config.yaml
n_head: 7
activation: "geglu"
qk_norm: false
parallel_block: false
init_std_down: 0.00375
beta1: 0.95
beta2: 0.99
steps: 5062
dataset: "wikipedia_en"
MLP neurons of a small language model. Each row is named by its layer, matrix (gate and up: input weights; down: output weights) and neuron, and shows model dimensions 16-207. Each number is 128 + 32 x the weight over its row's rms, rounded and kept within 0 to 255. Numbers have three digits each. A neuron's up and down rows have the sign that makes its largest values positive.
After each neuron's rows, "fires before" lists the tokens most often just after its 100 highest values on Wikipedia text that the model never trained on.

L11.gate362:131189134091178189167104174187160113116111104147131182182128144132063186108099164157182172105150090117182148080092128181123092113140098128077078116104099139183131149170150121146112098111112072111135158066164130109121120155088114154106173073061066103094091159140115127101137102176145144142162118088162144151134174160150165132137136137137132079176145095139151135149125119166138169123102110141164188091166102177168093167170130145098123071119168138115111121184112143179124122076164096152083118062104156134133121115155121157171147142104128177127170134085118085179152150092106166158
L11.up362:176137168157083153111095143134119168143137120160140111179110108188126118103147172175091142172137131148099124221105152130180092151138097123126114173102108102113115137128140099137132137113128147159103142083094098059127157115076189188107128152117109119126125108139116085105111124177089156129182132145124126187127154078141108197128082112115098130112126096073102084137144092139239174112136106147135136120158122092119122107093151140122106147194107172214120145101059188127137197166108128145150149092098115131142136134178163124118079057174099098082170084144158095119143138083138174130
L11.down362:089167139077129178086094120098135131191158117139119122151173132108100184136124162121166186054164125105188144157068141157094145153128131092159104125123133082138167152138163145127134141128131135162106125137157167161139130128077066128152121095140133116113148159172200117130123095102157139031140181099183104136151108129152117179121162055092155111142122083185155155112159102099107200154134166206158099124137099131114143172122145115134139114099185161107092103088136099092124136183159119155162097082045140123154043097121080149158151103136086119118146115100103137125170140158142112110
fires before: ", ", "–", ".", "; ", ") ", "). "

L9.gate293:104147178175062181062111101162137118137133087135054133125061159173067139102145169144155085142088098083136090160109116197130131110146121138122127064082145070141158149132170129108129107083102177116137081143176153143149100139117106126131152165091088138135147195132121094147136122084120106144071081133126131123183101180139073152182140063105157113066101159122087175095180120161155180163171139154119169097125164102108070149051166073095136147082081162103079174150115079123126194096155086129181117138131171116170111121134115117121141137151127110157141120066145131153107118165112127133
L9.up293:114147153073109156105144138185195175156096087172126128105121165154070153121124126101129104151109120080143124147172148153121098134167130170128086141175135130125110121161107175142094134117120135189126112157131106116099089153201103149100162101093057046168168120122183118124139174170130140137095098111097167121127127124167057102131153124146134128106143132154091113177101072164096152146089133118133134143146119104106064168081084084112118116121176162146148170156128127177122183199089149150122019133110138100104077074157099118110156087113129095144072080107156157101134141165162131166
L9.down293:131146116190104101148178092111119120098192133141056120117133140143104095121097133109171182048143133150093167080112106112147116123164106081129160117134109061169162117100122141126149099100143130079165157149142163150129184093100138129183071160118166188174131149156163115111098101087157151139128152153188108136105138187086156141151059135123117138136139093098136128109146155090071138086171100174153109112157116171140217136132135123141171132086095144111067136139126062162116155107160140124090132142138105164136233110202102139130082130107099160081185126147102102128161089155140096135
fires before: "| ", "(", ".", "mm ", "13"

L12.gate405:110170121143144114091120177135096159056142123091133186124075169145137140138162111120158104117157131120161178165098142144107132132097095149109147151136115119106113125104161158111074123079196141138104104169129086131146130169108125142086109153064125090096211136149119148135111140155132158163086075139153110126139144104108114111080060066056130182154203139061127084137082131071156125165089064139097137172094138095176082140150108136154135140141122113126183134138137112094167170178078158169159156117102151102080109120042136083104160080154116074144105112109056161111115155108159154124
L12.up405:127119108140125149147177116108119169099106115120123146130116144184176116110127119139165144135139122183157137134112169030072101109097173138126146164097200139126123171155095131084197176166145113109156131148111092077098201146145175171129094164136180163064166170128098097151121065134111144206077134121082137092134081125080191142082147109111167106107165098057129137131121100115160137091173100103121113149066119156110140142066170122139111108118090156090187115092065147120148152164176125098175164142126138077091096134147136123112135089136117186102134105144115075108192162120109099153
L12.down405:183184169176151137093141130126109128075166094135165172154136150131105145099120120146154102177071129094120119162087110173045132157129139122138129100126110156088147139123144160100148111155150119128142104143135165061193116107127115160139142143136177138146135093151069095108085109096139164156093105112167115116151095155114114124136072123114107134139095081115238127142060091135139142157107165190134115128112095080150137099178153113107111145115137177086162139101143163123174153122119144065143071086151096101149121080102131096110136093100110149083107128200083099092091123106149177204
fires before: "to ", "in ", "at ", "ation ", "on "

L12.gate418:091200133123146167121166201098152128099139108094122147159128126116093146104177144141220103119195111138126136108167134133077143163102170138179105130145135101143123144120129064156123087143120130119168113107170136160143098160092079170109149106103178136101108109164056147118130063141126139108054147100173111143122138154077146110098108094082116112116095112153122112160132133136160141122117175051102116115121135098177102200107127127131205128120140164106120184072145178162136113109149104126184128085115140195191142179123075095069148106080169100108109150136136091126111163114118163094
L12.up418:117142092129109138188166118127139205155146116117146157136117112118094176141088152123164074132113119150116103064144096117127155220134168122087135161088153057117110130134180117142066115137056158094108151178126132163153165207102092160116155191103082141062127139179091169159137125115093124161137138130119127133114082145118147131119123149122084115126128123137172151125130136118092160109172096121152092114087202117132113146128156096130132085147146119089163133038123088134086065139153195083143122102132128162100208109113121152089084186096136137112157129085118089069093127169156115134
L12.down418:103101173136148101047099139115132089134121111118181120125082106125126159122197095098108144086163097190120144169096177153157148088111137089117100100119162184133104137166153190138098127067110087127120180104066102087134139094205135082060142074140165071094111122098193146143132173133079069176110104133138187178148083067091124081148185140155147124113120124136058121091123126113121089150097114128142162100154133149100116050143114106114108090119100127152095122172121174155122179097132114141185110116139114084163113166148162132110188095099145096166108130132115118153153186111139144110
fires before: "1", "0 ", "0", "9 ", "2", "4"

L11.gate271:112124120187130105130160160157142164162131156108095168125132104118166109137098104116096175133069071111144161098144150166128116164130066128105129135155109131138135108177094095119085109152118111193129079129110160143141133071136086119172111121119094165136166113144178116116111152167126124046121124153060134111134098136160142168132151140110119174166162165169178108139120155142106154107134156117125138144112136126179165126056144087151104160171148117081100102085149125180115119214134093144118109099124091150104040100101155039134086149185157075171155105120136197147146050144130107159
L11.up271:102086137135067138120171136101131188151094112147179169118141113165126066146112136151110124121178146125151132023120116150095168122140163120148077188124129156060113115110185130101160116169125085161161093117155104126184137098049130135104137110122156111157150068135097160124123127119158103076154159081181094119118116129144097143080196111169103115145115116151107092106079083166130144122129149147064125151131168136156111197150074090136149161142114131166122155170160156159134104110114132093146135130138220062121121165127084097111131136141151058132070092154107153147151075194122167099
L11.down271:088103151126116124136167145143132160191117133138109138097092111175160177121098123134138110092177112093134162069029147146082113146117093187191165156146172105119114093109136131060128103111080090161130111177054126091168160125178108136164101084109154160135140140170098137103121109149087156115141124150148113135093125105150159178082157147188139122117149163181175082072186115167145174127139175064142128140123128143170090141108049153143138125129113177118077093128132123120141129150106112125108124134152117089140143111115168089077064106133071109104129121127075159224105121113089179174
fires before: "\n", "\n\n"

L12.gate447:070077153127122110131170121134148068105134164183097099134081121107138147150165133147120132124117116135140091167077105168161137115103150168126130114167127132172125117110162140123137110093126138091144098091164132094092100100058142154136145143125080110140135115122133086143155089147143145109096136095124147099164081106149141131108115111092188123142087137168121065096145153042169169187099174068152121131142109115088121066138168108067112152100142083175133138158082138132114117101125176082145156092125186159150189129156115162116202128066136091099162125050105106098154098075152203175
L12.up447:066120143143094119098115157102013131118106141154064124135113144148174076113120121155142118118078169116124117108095121143138100062137114133106130129124126154146151142125164139143086136096133122121091140139059120135161177158154158095079145168130109134062123157153134127119132086136128152134100163135180118151103149139184158156115114033188079139138125157075134126127155110046138113180068117131130110154124128178145103128135173179180120134142146109157138103161145169160076162077126143167109173152099130159150157153111119141211151208094190108131109081121178122102130149197070115156
L12.down447:072115132082155108182133096176168158147172149142144135135095110076055130170137107159111100089095115142146170116089089124107200169039080171117153128127144124138092120100132161081144123122134096168105145046144183135122079132112080177135140089158104117176153148120104104095160131124110158136138134111099127126130173104132131107083107152077168176155103123202140035125128141152130124125188157103144107161114138139083150082098109040073161071139152077124073161161129088082156092131127150151113113111136159062122144102070099121068164111141093081103148120143059146138166118145116135144
fires before: ", ", ". ", "-", ") "

L10.gate419:155100120088111062115100154195149117124207150094139088140087167138107157149127131124151115118106151121161139113227128130129168107132098120097154146086140097104088139164132122111137162139053098102108148101084092137109074165153148095096133154135194163101084132149109092117134089197123104091119189119166152071164159130096167131103073140174164088201101138089122094153119142089180185154117109126126131148100164115126071123169147100110072131197120188131178168106187151110160153125122160171145184149119145080095135144107098131137109149161156164083144119095087179152124147105104131193
L10.up419:174145094107171155183121136115174174087134131100159142115176075095081117146126106112157105103144159158155156111106099095108094093152132106096129164189155124121039127197101157164051121171136085125123181158118090174137067048160057137114172112136147126080156116168148113117147131163096174106130117138120148118161120156180175114102105153129179159133124113093116130112088121119161125113080120144116062129142118156083186169118083142114153124132150076155038103121177122119103142161142163194181100107113119106147130076161132143164098101107139127101086109141106193133129154056125102149
L10.down419:142136130189040054162132177115094125116110137130139133166125093067107121178103115135107089122132096154083076102185130101135104095150147128096117170122100125121091149087152113105150116192130172109127071061162138123137100158151142087128119150186107130145099102113127073080164164084123146170116168145108070120100170118138105099097110083104161155125156101036130086169103143184119121166110104128188156143088147118113140080142167109123124186131047089112171086114069121213152103118121142109069154127093119105150137194085124121117086115175123107119161135105141127087110117137150097117
fires before: "|", "| ", "P", "Cup ", "\n"

L10.gate66:093082164117155132188113114148107068159093092101142111078077128152113099086134140122097134133152125139115138164138128085114153158122119125137091099080065099154118141132164191138125126148147094144148169065168150179117129218145136134079118107138106116105088154080094114052142158124120135149112190169118108140111092106195157194159167053164118090146126077163061093175123172106200130129160118083089104136154137131111112119099119129127093085118093107144188062126148129134183152184140146081118131151112109107159107078121144166121168162096134128220153133126065061133099131076107161143
L10.up66:147128112109197109138076148107106123145114104155113119150107112195081082115061114093081109098112146114095117125120149117114164066135130126135035141077161107168159108049122143134099132122114127161156125061143108145079107139154111168139152115056065143136110206160100082156140193149105175180110162181218117184116121137175137095088105113121083170130123120151147180138138136140206131125119121124165128076132144146088097115119156149085147151169134088091149093101154143127043116130131127061140127123138173107146147164125096121107093174083151177166138185139121112090098129116105137105
L10.down66:095147168145092157082167120163155127126124113134152146175147111088146171198169167165150097102125101159187090134085132188101145086168137071168186105169125175089127083146110118105140126152116136111111116155117090082183115041099126116145117101130152152177153109162130132179136104108148142115154086069116091095091163141098129132165111172108144140101144154141184119098144098158053127152102139136172174164086121147165132130115102165165144165106147210087079126152091127128137113089133126155105100138142165167076140157176221088160130134163103123051105084152189178153146093084165051108
fires before: ", ", "; ", ". ", ".", "-"

L7.gate410:144123111094067165125076131163112153164124127133143177109107144165156095196201138130059067142131121080182192072099167137107139146170153093121132135099163149153092143146113159179089145125133121185080096192062146129155089117125121098077130104120104173165130163124160117107172151165109139044127141108119148090186166149157094094122156153124104079139126128153109111116152090060125166115099120101070147145111104174152161099121117144110103126127155131175147156091175185131074172131115156150123142155101113113107078106114085069153091197166149168122154125059106220134119110176075159129
L7.up410:114073107120165120127101120134175205175150167167187124175159086123147171111207083126175181107112143170067116112156144165096100129127132153100100119145158154079151130130111173141132095152107122101122119179177088156137121093143101124119194097164158141107106121129188137065112157166141128126198183104116137055123098071080120156134086151100166097108104153090111061113113117131127089087122134149124177146109075178198128128135154103136138156134081125155120117108155192154165149141144232131153059127122083070113089101161099119122120125114113102120090089153084159159094149131151096068
L7.down410:104088090139048139124075133140073103135119105169129113139149148116109117150097131118079067122147125149203174133113134082112126098104089121103150159103075115131150113162090145184097134191145106125103061157109084110198156161143177093131111118101099095112153124164108116112113112081093157176091098092098117098161131158169111128182122129141182129149091090135147123147140154135192174103104115123122157162167144138158206095110153158093163104169100094117105098093129183099141087199053119114142159130130123111134147136113086066137094085165152134101174118036140178061130103079111119092
fires before: "\n", "\n\n", "|"

L12.gate130:148098143108090146128100131140144131099136072160134070079147118102079090113122157136078156153095106169138114150092155073111154117076176105174127090136150125130139121144132139125137130144123126094113131097134096137102130097157149071127138162158175109115099140166110144142174113121026139115130131132175159161150132117153172102095126084160103138080149157115071134148237132104079174171073104151118113106132174169088156158073118158198092131099113156151133160099177106112064149169096162185203159147167117120183038117143072176119136141101170192100143090078114109215136123156134109173
L12.up130:118038119124149089102165174124134129141068107098091137125086144134133101166124136081123089130074099139141093180149115099134146152080144162205198105099082133122084054106088120088173148117136117147106118158131103155163150231111145131132122136120116095100182155152074104135122077119089154137099142109103074170133098135176115073159112155179104186068183099116118104117133131117115159136121123084131162138097084120122128117061124158129130093184095103160136194100127115139115135155187131080122093179153118138116093168149180095077110073160101113140149098131101102144080167166090128176
L12.down130:135117093153164144124174085087128092111155211145148084130163112163098113113126139166080059199084150142100111119169147097111088118175109087100132141124133113145096098182157084173103156128139110080046098095105167111088101114134128097112138137129120077125106066146145165136182120100110151140080080129097189129113078112069155142105107123145142154136128097107145113112122090132081155136134180189094127080174091107180104132118133179111154205087063055107149101133162087099142154185124163073112115113076129103152117150148162125097113111084175170116059184143178125084161170135163176139
fires before: ") ", "| ", "med", "rac", "m", "and "

L3.gate353:145095176069150153116119123188136168135111171108081115091158097100101086109149172111104133125098170096137169140096095176101087133173163132140152116110111163064122181076145111118099128165127114103178147111134190167149157107161087116150147148130142133118154174079167078070198175051131122148105101120135140180191136114182091116115134130067187168134158139206137115118145086155157092140134150091128142114100163140121096118088074163074088144116124140115147134159124148130115145133098081121169111105118152086118091146161144111123092081121121146158160137111089130119129122137117120082
L3.up353:139125139107109143129146101109150079112140094105119215085147092178136073111130124119119077117114175114206110087140145199094126148134159167123124113104047159110105131094103110142141145126091079138161142056137144174169147094126088142175088030111105141138174123149148108137145098143115146117102109129189074126150117100171059139149137137135108200138087151145115165119141104129174144135144128109109082178137161135151109127125173133117147130115120096070187116094130112093134086107109101135088119145110153072092115167076098095193122150147166072112081222122120147161138170161119126137
L3.down353:087112140171127130134133164088103179136117170129161085138100160085172113137151159127138108087164093109091170118160141057150122122158099145143144071121219111126163131131171139128161141093130196104064162173096143070154072176135132136067157159173112139101092103119139140137080185144112166117178087118096145118127184134083155104160107128114127124135153103112101151116106188113074121122092075136111150077154124102114146135146062140148124118178118176157079108203113136144154171164103172118156125157131124168210180130165110160109135090096100161134192095162131096115071122154084178107
fires before: "- ", "The ", "| "

L6.gate25:162149108104128145129075071115147137084088112102103125115108154122140137115220076201118143097163143069138133143194207136106107114103112117154120107176090144114131154111062203105133077100085130103130098131121130135098142151096131175121131144106173129154147087056129123102173070120135131126108169154133108110181116098184142093051189089152122142116221120179103124091118098112074124112134115126070165093146100115090136163144062101060131105105184102108153132103074157132138154093172189131127130083130189181136077146143129079114089154140119116107168139156160180112128123117132105075
L6.up25:132117160142144058176102130139177140158142178116128080086119143123119196125081116138190152108123145196095196127135163164170204139074116105120107135108169138070084098169084152113119111184098169153138069154124087133139145101124145045123147155094181120113103125150132072110192106156126098076138149091125135147095124104141150102158124091139073170125131112130082103095169134145160118111157126131105191164142080152113170112143097118182173126100109144110180107123116148127185150105160167104154139139148178043137120086117112184171124128139147167152090097150135081140075093045158144114
L6.down25:118149125131089129116131150190100067165093139187157102195167170121080081125137148097146113151165125116151115134105079169024071123129137135136145109167145145108117159072117049136137113162127096082109062057099125178134140096120123105125094142101142067110207133140112113182135141114100133083078102109067129165105080109155102156103127131154125156116116111163142133126185106086114177160125187137129080091135150130168115156145133120102158107135086150201052105138166101053128127150117144170121122158108124099166116146076137123121039076134110135156138135119131175156143108129085079164
fires before: "\n", "\n\n"

L11.gate429:166133103171077133110046126180133141060178140132189101164158132091174152111116133127091143170106098130156120189107128065143084085090084055163082105157100126132133117128035127081074150141144195154143143093133148088136142126118140158138132134071167166122074167134122079171168210144108130101072083093120169152152084081118158084062089125098114171142094178129152137119153116138082144129178092081090133118122104174147047140098066051131162154140147088125115109081137163130115133143104100134157115116102062150112099124153082106111145125104146152114144144129096140073165096133103131138
L11.up429:172109132150116134158105147146069078134175120130155134106172201126142120134167150129089121110092126104136049100115081101174093082142090163096176169134091103129137136129158131104064122109121122117161100100150146101119111135132145159162126149121190182100122207100122128127111164139069072180093176079078121177169071115121130119107060143107110125136138114119201163089116113124077130152126130116102077088077083216077090146069145130133144178123142141138132140116146139107164128108149125110163119129125120159158154075113208096119094093125160120143148101106112110082179051130145123161
L11.down429:172104128137186104136202094133124141178078142069122218124147107171068146110137199081110135090132145069093096132113112154117162103189127169157118181125106108183144130120155086114132086121112156110122094120126110096112099102176167082158091163148174138156117096110106125145162095114131141171102110143114117138168134100097075138207133138131144161123174130153112077091092189120168104109108153132164133140109103129114167133120180131071133090134163150108139115168098144113129083099148129095124172090143152131166139113115182032133129111152066176157123167125121101176140107173154126069
fires before: "on ", "in ", "by ", "and "

L9.gate386:074161142075104158126129164136111105084164095160156162098191154148117146149182112094180111170072070111168164120118147094110147159144142107149168163123176141183108171110157129111070116152111139142079103105071128069145211171121117104153100147119069108150183130103176123114127061119086099105069147137112112160101129116092089164151140140078131114149160154110136113143098096087117109118135179186116094081123097096142106166097183138144107132117099171170100129135084173232094118067097075167120104075180134107127113046096111165087137150161142143147100113094167145071158131164133117127
L9.up386:137125134125135065128164116124169093166147107142103122164175114131132144079162143167168159096096092168175076154112129122142166114136175140136156128161074103076138115160122151106109145123139099102145073105148110100122130095132165146160112162112134125153149122049134124166135094116116130181114130124134109160088086080145158131124150110159126170143099098100127108041111124172145140139152125067127156142099099082180145110206146175104108160155186091141060129118136070155116087129155117170149130158065074112142113135129154109110095141202064176114096101137130158098124151184195165082
L9.down386:097093150119170116095104092126103177129127137120133065111097149149140124116145101106113130072151177086123135065115154120139148100114157156119101114087137155152185145092154128161182118157099111117140145133103132138168083165121111116104194101127123106129115141173120143139078167130157114107165143146114105156103131166159126091107098099087129098116143158154152131149145114048172149113115118162152078157146145117160112158100102134137141112148139191089214089134178175067103144169075153066113128113172127212119134183188135130110136100059146139151147186039106100188141106079116183157
fires before: "| ", "ul", ") ", "("

L10.gate187:133132145148117122140121134133161085136117113145172139056159119144087157085040140105155099135128106114127070131100107117113131095151096136098084111162117138156110156154059120174096084075133125192039128075160143086122124145092082164104127120137031072132124122119119120128125160168192115167155135095126115088142122141144110164125082165091106110146191173147155154203122157147114103140096179086156145109055110148127119110150115103094112124113113115089149125169063119144147101164130097084145133132210138156112110133158041158145147186151127091068134127107117144172119147114136149093
L10.up187:114136176092136167136099141143123165147116143126103105142120118162127079070099149148121148150096155133129108091107137155120172131127184125207144189111129113146139152109167123130103076115112082126159089132117137141155144113140160213154157168108105183189130139173151144068081205094095163111168086117147173188115137089146181152082101108163088159123091045109092160125100099123182154121109067105171165156096122126170058121098138150119121169136149076119140120116183173210134175088152157104113130149097114115127152122091108164092104133174185113081116066143108103122099137144089094214
L10.down187:139139172133092144175176107169112114143077142191159107092101166093122090121198119109150124129117159138192153156141102120152127142125099122079152096109117153122141169082098113123145168150097116139095120168193176191106079100138119142074150165119114080115087114098076133110181101136214078187173125122118135116113111126083142171111116134050152166160177186122083171176145146183089138182124146128104168144140093142097168144144113154138144082113120116139130154157146118115073147151096101123164103170150196131161109157140105184093151126077172069114123104135156165193106144142152128073
fires before: ", ", ". ", "."

L3.gate521:124141080171048117138136185094156127095210121135121168107105099095123114133144116124073080103100116076063143137230111150149108123186134095116135191132079100127122132086056136144126122141106080171140128117130094119099108166125106153105066129106121119162101133138179171058158070105169123087150082111146122131089161127111131117119181112124171125132079162106111120101112102095120179104182144126142144104085087036126151129109141150141171095081188154118119113164110132171103119094141120174113167176124173084162148157072144085136183115170098098153166146087135121156139116089136097145
L3.up521:142124150186147055094121155134182114151115092075109137167117113127082122183071122115100089106170139126170087103120127119164109096090219076165086164131117098116076130090136163139099111155123080178115117174167110117108154138141102122144070133049177159146115017130143169152111140113074072194135137158163115141130109135165116131064114116088178101170118136155109116107163139147190115172111125136136197193104097085117156116101116109190185169133144131088120158036142097101119125129115132145077101076121110143122160144166125131126088117114130104175127151153100112148109103131167136131
L3.down521:129143095102106184141157125121069140116130175164166148132153162128166133124193146138123134116078108113104219163137148120145137119190034163144113114085149133148167132149111067113189152111134156078160165099114110117130120089099136155148191132196074076108154202141127067095153122160197183073095138123093108138112100112087148119159119140116121144039104151079144156148098122137073149118121123139114109079151112192137146171147131164092083067150104128160131147189128173140133154097123101103181110145098128123151071155113127118124167132112129164081126104093155131118145179101034154128
fires before: "| ", "- "

L3.gate162:110150128105161100172148141122176165091128115086119110091102111138119082098118140125075063146116078174148150190136120108141106234052125092144080129168090169101154099071127089118112120189132128172186131168120090110185154105090136166116123086080178151130113124125140126078175080109140109128117122136113100152113122155109159163105110122143116115172105168172184189119129183111144166180163139148070175073136139110124152153071102140103119132135104113133127106131145102099152139104152171166143150170112145095142091164092180141194119100173166149103095067132103121126145167076128143096
L3.up162:098144139135139097090190153143116110128189148132133108120136138112098100109117128090077118120111105127163095091062058099117116150121160129163172085140124129118130078197097162091115131156057103161143114112117139104147131147145115147136109205103144112179174136196106116048091110101105153101113157169113126160123145125131104139098107156171099108131159109151091072099142089099114097122182119135128084097135093145079149134156131155096114055142082124142151095149088144166099158151137137154043099165112113168105154175162084116123183102126129151096127181106100148129156164194110124154
L3.down162:132130112124111142165155144096068140103121144117105119192101152148105128141154135162188109060119164139119142141176153165141108071113083119087099179103134108155136170079098151150118107126121190122102208099164188130094103102150145123117164089155053152103129113119107159198174150101110122094178143154094177046099150090120141130155099107112193091089170148098117125132102131133116145095103105152121099107126157143126130187129136117142098175127134224171123152153150116139166117123140126137189148091142047146179155128106126164141061114053135108135133169115191072146101107074125128103
fires before: "- ", "| "

L11.gate546:134164139132071107104117099150216074130199127117198094141175150132160176201148135135172089174136103030195164143163161066098219137082126128149106122129100143130125179151166107146119075112174135113143106094106159097113097168148143096101110137105127168189079123153161127110169110136205149104137114106117128121093110108085107136143104127130103098110151114165109182135171112132111187144094128123158161095177189144154127121114147088102119125154144151168127150145107148148112113121184200112180119138179173139171081141115171077150131150127120141099119107105115140145145171114153151121
L11.up546:085103160106147127134094120118096141108075072105107112095216192137189149102118126093134146135105149136161110103085109159085139123102161093158158113115097056054111202082171097089149106131115130156113105186121098034118160076100154143181167209118150137117171110096153159091105122126100109138135117163116131116140139155112088114123111172122090113128093144114112158087178129166076179093141116091123169125146116161109139215109190154148145168108147131168086090146056131096197121052155119160158089127152129116110175139150119142136119179142138109101186071083139118102137141111159134134
L11.down546:152134117173125126139132149119087087147150152140119135110150151185110132162145174179121129142142153071157083144154124133101163146068123199109115135109082116167132136149105134137051110135140077099157122217164163088114094109131116159086183161176097117158127125171132052090123167121106097100088168166138187158112139051170150144148082067120179111095137095199102137109113142148109143157058124106113148095113109109191216107148149095110071130147111077125080117182074142125133155112150182115120114118086093111146078165187157106158145158131060126090108150121176104145152166154145107123
fires before: "| ", "|"

L6.gate88:123076129099144129170110164153148116119119155127109126149117118087091128161152160147120104152070119130177093143159123170116164079093161079123069118168098156228155140079082187117153134152079109154196112126125128141136159112112076139055089137164148128117167129157114197141179134133069114086083107113092151146122099149117109116121168150167119162090140097147131117136132157110084121175110136080127132133162092070123152166118095112165105101042144171115116133049050080160064157165110105105086075139094147118176062101139166142140136139075166124177171144147102145154118120136104155139
L6.up88:080065092124138112190121103099149148057175158105137087144115071165150124154096109145106145123113084130191116140098065167156076157142129177134159058182129153148154067089142121124106128096120105154113120143108097132094101198208160129103080104149075082173153123102141115166115192114092099111107069153119139132126164068147075105153187146136108075119128107114140140164100160139084065119186171162108143080162129148100170157133089123187101121158155132118194149130054098119104088159158091174137104130147161084135124071138167139079190131139157143135122060113049107142103120113108098143
L6.down88:193186158191114125070140102135119110151098115125151134099123140088080112097170160085172123120150115143089155139174175102119138192122081100130136182123137102128066146149152114120064139101116104131111176165163154149161138108086106112177157140098117151049104113116137092107104100150149192124176191146161107128140071148131188130112070178110145153182120111133168123118130095154164147147119144141122081113088185152119120044176151142125142116093126112116061103142194158155201133127116139127144181151122087143113146192099083109135073138160100107080079144131174099105114122139131090104
fires before: "|", "| ", "York "

L10.gate567:164111138115121127097139120164130211117131094118154086061094108155160153144176111163134126116092104125082199104133097177181128140158098151072134119152136183095062100097080153107068127103086097097122114125072168121063118190194176156141082099157130111168107118169110119147191110102099108125177133156084177153131152150144076180157144141114164147098125114146148086157112161091132146093162138138095132082141135129108145170149146167033139082127173153135123113144142199101172141132101126160151159172121138155147143230109096099155121111165123163175120145138204136130124140130140166111
L10.up567:134179180088101119076115121106115147150213135095197066095117102110085096161158129172139103118085168131120121105062094165163179082102126193167149118154144174108129129092123136140062109142119187167082105189121198116161142152130203131100150136126137091128145139142154110132114159110144085108150118117109099149125075177111114123209117124133099203138112190140143135090141131116119143093082081124165157110118133155145137129102102098152120130109108112133195069095118102068171135135083127134162090201153166170070125110076075129150122110145157199107148143088086154079159106162103189111
L10.down567:123115137104164152157113136160147159102161112074077157093094155171104139120108132149126175078128083126077137182138153126114075189128098140094153184138120139142052175118143153117108131170147132099161167146085092166113104168159084155167175071160128152195123093122131141157140100082132148125084144120156172098133197089116097159096175138130107099107135108136150097151111166108167159145186125151105101101148155184141164182149135174041109093138129169170115146187138194137141172140175097126106178133153177110173202123113142088110135116114066115215128125116155081160092128109134144174
fires before: "- ", "am "

L10.gate337:162161109119134148138176101136153230147142213071164116084111119171139158166123085136126099114116178086146133163139046147123179091100134150104103069142165137123118169179091167136143176139140123084135109180131128120102123098136148121135126111126102135141167144162144088117120168130174110125177127096128170138093161115121073160101145126123125122147103170197101125062081105110159099125130125190108101180153136161098118164135125139093149145141168101134183130169162171178128091132129175133115125181147117164081083142137115116204128117153087123115193062168123169128135156143113114144
L10.up337:087172138141163115114119134076152114128131165217097138101177051116165137130126144152183103147111112119154101124107141137047127133136127195137114124228136098129078130141171179122152173099111123122177179179151170141157196085192092127084118151120151117063118211173116146129105170128132167118151199153112113099109034178088152098092156160166123149123150175126150121090079142138126114116124111168170153087090168103097143139150131118113130116138137143158170156117122180083125145111122106087111105187151117080108128152151096121061106099125183135163177113111109135116121134122141133165
L10.down337:053106152184072116114111155082146157123085115147089123123113184147069119154168216080101163129159103112147069152138187124145095148106123156156124170114056161061094148088128036142156119053117187094109070124174099172131091118141149134097155099137146109112181157226122101110140147141086103043198137155097154114138165163094119096150128092104123099080138106087066115153170168143166123164124143133151077140113132145101132093134151146123164079123150105098170115080117141118146134155147119126172147106151182109089151113135166203165133167137128146139149112135129164104101146144093173129
fires before: "\n", ", ", "s", ".", ": "

L11.gate314:146187147073131149153107158101139149149138089151100163110148183144128152178059128115136137125155122103126128100184108135075141137173115135130131132120123102114091115125151118077135113083137094089086124102085083082168101160056118104152125102128122138135113097100123120119167129078148130144091156192176131161135060163112114163146156105150132136107099105101126106106144086117142086152098143078064089143151102112157064118110103096134123161088141110105166100131096151079147073108126190169160130096103144072152089132184141100101146056153092167114098078190150092104171120101155211076
L11.up314:081147133130116121129052192091101103108083118108171146130180102147171155198118151136158154137132146114134185131153080114104101118137192116151185131146136118107200095077095133093113083095122087095194103159093095137156108171162170143119173128148133118099192093084140134093124152147152098138158146137094111179095120164139128138162149137168135141122133128125172155103139130142124122132085117164228129132127118138152127128097159115089126134153216139141105174090160113131116136059112135087061095148138102117053187168159100128100127186123111135145125074107226090128081082161127168145
L11.down314:164088188119138138136116149147178134144158092145103123138127123123096149191185140093082152086081123154076115100147153124165130154076128127144136142055119153123121085159078075157083104117121098163112163064132127162109167092135062078079091169119142118190189146196123136140015099102127097145114139138093153108107107126131139206135075094119168115112111131128117127130132138147165077145129154175119083173102123080193183120208095133143074103149077082178166132112108114109165103175119080108100139070135163124151087124055181110165117135119123094112113094092132129132178094107127127101
fires before: "| ", "0", "1 ", "0 ", "Award ", "2 "